config = dict(
    num_hidden_layers=10,
    hidden_act='swiglu',
    norm='rmsnorm',
    norm_place='pre',
    tie_word_embeddings=True,
    init='normal',
    init_std_down=0.00189,
    weight_decay=0.14,
    schedule='wsd',
    decay_fraction=0.554,
    train_tokens=700400000,
)
MLP neurons of a small language model. Each row is named by its layer, matrix (gate and up: input weights) and neuron, and shows model dimensions 416-511. Each number is 128 + 24 x the weight over its row's rms, rounded and kept within 0 to 255. Numbers have three digits each. A neuron's up and down rows have the sign that makes its largest values positive.
Before each neuron's rows, "fires in" lists the words (lower case) most often at its 100 highest values on Wikipedia text that the model never trained on.

fires in: "and"
L6.gate161:165129118135170135126194107151106104134123106126141154139130088142136130147128125130105106134106103125112096159125111122157109149170119062125082175151133141137112126092157077126151076084140144132112120179129091121135115093141090121095128124166104141126172093142102112091164144118092167175
L6.up161:165121095139132106102094126165123087150118136115124158106112155136144135135056089063142138163103126135114132146072139082132109107134161105155124206189138126038099148132151132144118133186142101141152110149082138127134140121130110068150099109106108140126139136142128159153167131126071148149

fires in: "day", "week", "month", "days", "hours"
L2.gate1599:127106160150151155140102139177119116110165113101131115157107176135109125169144163106132099140113139170106074110123099123077114146134147149062098166112159120135107088092146119164132134118143146137142128189138154133132143122136124110119133129088081141137124142098116118156127146159119125107
L2.up1599:116127131143144124083134125156122113113160140109113113127120144142109078188103161099113107144102134142118094123181114151113095159127126099111156115113146135114092076134136129143123121090141123080121079150114159116116108161156137124119117126141092153129123159113129128131173173166153117147

fires in: "is", "not", "was", "have", "has"
L5.gate1444:112116122100115101136126127126114095113085126135132066129176156151125119122141080145158128138134138125142127127156133065077115137108131151142119109100118114130156104140113130134136103159133131101133153110120155102097115128130154082145185129128133143116117064110158133138117158120131108116
L5.up1444:124135166120092129182112129130126125150123121137131069165118135098136133135102158154086141072124112121108119143110083153092120106099132135150122154152176078137131113144161164125143150139165110151132124170158172170136139134167133118109122111102143126157127124077117135110101137124135110133

fires in: "in", "to", "began", "started", "of", "on"
L5.gate718:111138138115163133149136136108109149120156141133118150145116091111137159132094128136078122096152137134109110105171097108116140138087127139154141095112160134098133106120155133156141106182141161154178115099142105126082118152085100070104114104113096129143149149121117128104119126138124114094
L5.up718:158114119149176184128121139101137074140151123083127125115132112138136146146140122069074140128157106142078101165152128105173110124125150100130120135161167148127148140097142129134125183150130134142133140141099154161127157108119129140104166100147145138120113124124118133115126157161119147137

fires in: "of", "named", "as", "an", "just"
L5.gate1280:128117097108170107144178129164125117100157107120127123158139109129156109112153131103129107150151132098141076160175117147130155136122149134152105147163172145126101126126141121166093121125115133145141185144100100123095124134122108119128163131180160171134120073168102134106137168160131145090
L5.up1280:163141107107100127133157141159145155129194148152175141092139121106089109161135117082145133122108134110145129126134114102102151156130130090106134131154101164104159124165121137148129141150127116131145133156103136124106154199127112109129131122123139143149081129160120143093109156174161115131

fires in: "on", "of", "the"
L6.gate1594:138113128106121149172148119154134133159093097102132092126134104124114148154130112129141114161120121141138126134163125095104116172112160137132104135124186115153146126166135128140166131165152113128102105103162074150164150156133127175120134144100118164122136135149167094154141121135144164117
L6.up1594:167132117165174114126156147133146116130142108082076127106120152151126139173109132178133134100113111169120118173109143130128134138100157080156142125141124157114126159107115143130167142128110175070137130111093126116147172161129147145117106131118156178075096139134147094131181147143167088093

fires in: "of", "member", "from", "in", "at"
L5.gate1591:133117107107116135133142062117149106155116119116136084112134140115119119135121139172106129120142080083118166114143135092151181145094100074125122159123103135126125145130110127123120130160160143135170131088171111136120077148154144118114132121141107162107116137127110133101141133115134105109
L5.up1591:124120151148153143101127130114154137136134103121112080191130125144117138148147138169111105107096086165132157134164142121144144101111125143131101147115114075160121133151126103119155124148134146152146083159142163109167169119119152143100142108089137163116122131137193157126158115138117113108

fires in: "two", "3", "9", "2", "three", "7"
L2.gate928:154116142125082102140083140180107113100118124123150112098142133102140096184159117113125146099138168150132129122145105176136121120155139154103095118148150070108045132130174116108116154139089140136128125171093165128101128131102144150119129118099132123109100145118160147113170126112116102117
L2.up928:152125140132117128114106130128127156128097099132142091136132116141126142118137120081122112141159115124107133171112155132126122122162135133059120112147133107140110110139106164134106103153101116153108100140109143131063148121130158128142135082083124075043112140105106121130093098112104114149

fires in: "by", "and", "as"
L5.gate296:141098093102150120112142155140142109136170129166151135091134139138129099127135059124158104143125151102162139130138148121180143134151124130146136135129135142115138094199161123092083158139120112160143124140158080139107126089088114074154137136131109148142116065170102142128115101118119150134
L5.up296:133147146149148130116099083153094167122130133163099114141152148129165193163213137137120125092133145094169089118158152135107144112082107145153129131173142133139132146125113145125113109145093114158138138137131142143098110120125146125096145108134127123144124109097088164104097130162130108112

fires in: "to", "by", "of", "with", "despite", "on"
L5.gate1108:138113143116155094149110114107097125110127106128139089171133113137117136133146154174180090136129143104134126121101147083139174116101188073099134155102147133133145127110169137135133143089131116132179106120123114136125108087146161130151147127092124148099134096120095129129115158137144156110
L5.up1108:065151152147141129139112107137151104114188153097127154086079089134160127139083126118114112134138138171097103124132119134144150111108145068086131125130126155129131130122106135136131164161163119133137131136159166136082107115135131104121112101111150143147125164176117094072084126164083116139

fires in: "to", "of", "help", "helped"
L5.gate343:141167123156146071165095155091131091132151120124143090116150101112129116173127155110138095127128124118108059122162126149105172067111159135143118161127160175102106127129116153152142139098127116137144150107145078237095161128133138138113104100133127132099143123095115104092141112110134129145
L5.up343:119139058128177118141120136122092140175118093104127125083099088114120149092163100095137102127138135107118123095187160110111184163124155148179172144114151161132160163140127163103103116171132102148148131097113107156121168116121167148117155108116180128101109088052134119144158153143169140178

fires in: "in", "during", "finley", "of"
L6.gate347:121156159164111118127099151132124118120088130104127158162127113140162148149091151103121137127148136139143110105143099171067140150100154118144099134154148132122105117107122136095088113131142144127134140129122115139105123126103114161086111121111152128085149093090171182133135158135177115137
L6.up347:127097095147143145126099161111134126127129106082094155114130151168085129125172109150160128127158120102088159130131163120101110087131092134147103125172139133164086120117097153154161079142174160180141189156175124136087121122127104093058106110122113128116136142089108121135099119104103107187

fires in: "of", "de"
L6.gate1571:132122151115139112156117130122083111129119119117113133118145095141139129127110189190137161140148104122112108097155120080108161127093146095130126097102122134142141146141135151118172114155114131112158087120120132146159152142095106144153178114074116140127165090129137118099109112111168106137
L6.up1571:092113130136133114130106163103132136130134136089136158164108113126108131162133139121116124096098169152128112141096082111147125128159084135114156118137144154176108136126101081161149125101121138133141094118146104144109105130149115145118156090175146140091149142136160184115116142138128110112

fires in: "to", "not"
L6.gate514:146095095135130121155081094152112128127122136093167124077140141103175132121111105126102123109141106117113108152101123116146122109143173146129156132116110152109176086133160125124099126116158130147143136145121135110120112142125108116113127159138086163153142163100132121132150134121168114126
L6.up514:117152139152150122133104086156090138093089145101108066112126133153128202146134095109137109131058097131129136105119106190106139165132138148155133119072160160112125104126126156089143111113152123120131132138165161093141132130142106186128111162109108146105129129088142088129111139134153166118

fires in: "was", "were", "a", "of", "corday", "is"
L6.gate1148:143101139138124092153152146092161147167145146145113093141146136110122129172133178085126152112138103116139104093103131095112116119098101138182132094084143093148121084152130150153105101134143147155178147154100135114092126154092065136157150097071136105110106103107098097126084131147128096123
L6.up1148:141108083136137118179141161096144163140145160135171115094119123179134153128103148139135143078116130091141165129132185113122098166124083085138136097174133135158102120122153174119080106147167086132134109171143134137094089129097132071147131102124104101093133110105090173105120160098143149128

fires in: "in", "of"
L6.gate81:126059085132130120146137136138117087145086126075127132121184139146161139187148153116144101096158108107105101071152180121091172149124112099117120138112148160159127112147123155148123142148173086094147143089151084117076133133122170123089126070113139179101113133091111122082125139122165141107
L6.up81:146092125123117122158093130101127118109107151135120112126127123101081145141086095124159143157128153113127134133111101131155086122122147164108110112091122118131117129152115084137102121124122159131139139148148144171149173127129103180126131114124126145066103158142138101126149097117114173166

fires in: "as", "in", "on", "to", "like", "of"
L5.gate510:187146108128165130099120167143167168134144138114180115106144158142148141142132127151135137154153119086143146139117119134133115152159128166151113141104115113113158138113137128162146143109178097134150143116098132127117140116096162116122174055109120122156151100114143105122103128135150121117
L5.up510:121117129120192103127119124156130093164111150167162107128097119117098150131167092129119126067078103115115099132136159126111111162142142109155149110109075111105131134130136141129149110150112120143139115122095074089148107116110162137113150114149136168127092135145111103156154140130128156121

fires in: "for", "in", "during", "of"
L5.gate309:142131141131176090167144131113074079117109146105135142114155081154118134147125163140130133151139122101135113075122153106103135151092137082094110102142122097161109129177126166122122137127184126129145142110162117116109107114106165139109129125081139142074175135104082100123080126113103137112
L5.up309:131129094141111115123137082123106124124091139117163110150153113151131162172106138158112139122151092142122128129111151154155086136125120127148107153192106108141115177185140098097144154139157123056131205134135151096116113117171139165080123088178110142115131170138152121164110163124118070141

fires in: "of", "and"
L5.gate150:165136120125146111120131108140071124153133161101169139066113103139119165129165101123134108105077180123101120132123130146096165124180133084083158136121135103085086123163129125146143100145187086098129135159109152146103127161133117145154131134147133165127147085088164130097130088155116131101
L5.up150:129134118125125095135141116118129125146184106142132129120121148117112135153109111141119147174098172122143202157108127107127123120138113141143140101134127118120105153139133106130119156073165095137151127136096162156106194151118100145107157119120111180087150124161174183121131151150127149130

fires in: "by", "and", "as", "to", "or", "then"
L5.gate1377:128136102122131133128145146125183119132162154162121062093142131135153143133157129158104112111143102071122133099172102120134134143138111114117108114150111138098118078113150101151108103122133101125137097094115137103058151131129100128125138144112125162148149134131111074128151142157132121084
L5.up1377:187190120132149127181109143136113044127139144086116131126138117140085150108133145126097118104136181170154087122085130120167130078128122108120151112083172145082126146114128108109138105153135141145141079133170098181134117127105108095125133104164108133127149111156137089128106091104104161150

fires in: "only", "even", "all", "primarily", "most", "particularly"
L2.gate292:126124133114094144140083131135111138093114119137105132124135167133119107143179138151121117114134120132135142184116146139121188127160107115126088160128098095160142149083154103151103120096150116142122131182109102120105141111157125136139170091149114164146126079143125145120159114161080173139
L2.up292:139148100151102123120162115151119141133113128127174133107124125124130136145141120148092148126095167140131097175135151115107155135122104123097158153094114103110120145122140094124152168119139120149085130143124121113138098125154120124130147133135123106151128117146156160132105177132116168169

fires in: "of", "most", "two", "many", "three", "four"
L6.gate248:144126133156122155191131102148127078101120183129164115114117143154117147173137095104160120153106150138124124123111101148143133139111097104143092111147146090114098104137141099124125121126118122189145090206136123144068090107109115112149130092078144137115117135122120135084112108098098140173
L6.up248:108106121141157099141104125146117145104062141133146154139082116124103114166131112139139102121092138162073103142149169120121110125167100141125134155149117115126126110137118157187138114184103141143156149154123152129076121107114154117149136118109113182092126144131133125156126083102147149148

fires in: "to", "i", "that"
L5.gate1211:110114110146126109114105083166093132125113126145149125129129132136150152143151135130103120122112104135128117114089118123132075120154137156130122080115136130126116079174117115122089117137121094158174119100090096123110108148168112130085125108158120108110129129128120110125142097140121108141
L5.up1211:116141114151118130135121132110078153136122107102126125125110137096135161155138088112132102122101122126123134138129129171154146160144155141098151102143149137096143138145121154131152144171143078117135075126119105169109113134154099197150153105142130096099154125122169135113129112141089165128

fires in: "united", "of", "american", "university"
L2.gate909:090130143145113146153147101102128122117140130133139105113165123136125110157109164136129123135138154146101124089154124117114160123123117113145078100083159129099133129125139142123143163168165153102154106161149120132132163144123153159194169130129114092120138134126089115139120108136159126119
L2.up909:128171109131128131111126126136095164146097153100137165091119106116116121112125115139094110104150149080144099135154115113124113122133153151157160115110142116102098111126142163160146133167147112084137118113184122100113132150112161126114131090135101146120121147121136179124121188141134153132

fires in: "was", "as", "elected", "to", "of"
L5.gate999:142135110169109147125130087147138169165158132150151150121158145139109087144102097101152089111112110094118095142138116116104199125064110112141117131127126183101178082156111120079117132136175155169153154141092111158121130150132114088119162132110163122126120144117087110095100101101108132109
L5.up999:139119168135125134111144149137093144136127105123104101135128094134158122093171137127114154127167152077152148164105088132179116124146129181116118103148131121094148125109124144103132162141141174139158136117085125098142127124148150094113136118108102120080131175116122063134104157114127112103

fires in: "of", "from", "by", "to", "in", "for"
L5.gate119:122125085127159148074106101080109087183132158139156105173130095164143147080135118174160177111117127106118134163145111108174163110122144111130136096100136109147127167179157150154150147087138094151135196132094156113122143111142163129133154135108122160120107125130121131118134119131131133122
L5.up119:170105098112160118158120090101111085129166107100150156122141120109167117138136141111127149102128153150154132141091155161155125122111130073117142125140115137153138083109145132122099162139175140149143127151152177172131115117118137124134137105116145132096107133152113184140096130151125139163

fires in: "one", "each", "either", "every", "that", "single"
L2.gate528:125164163113132160166145142162111133122125140112110128118106093108119144142130112142146115089187105145139131123151108147117114137127175107067130156147089150146098125163133114107142138123136113120154066137138106080150122110149100109169125073139140157111124163132088103142080141175058140099
L2.up528:123151153073123131156131140135114161153149131098141133087137096111136160129110131082154130158161129107150125122111137173129102079133065107106148153117086112120070142131111116107123150140137137126122118108074104102133113133107113116130137148115168145107119171171140137124130146139120115095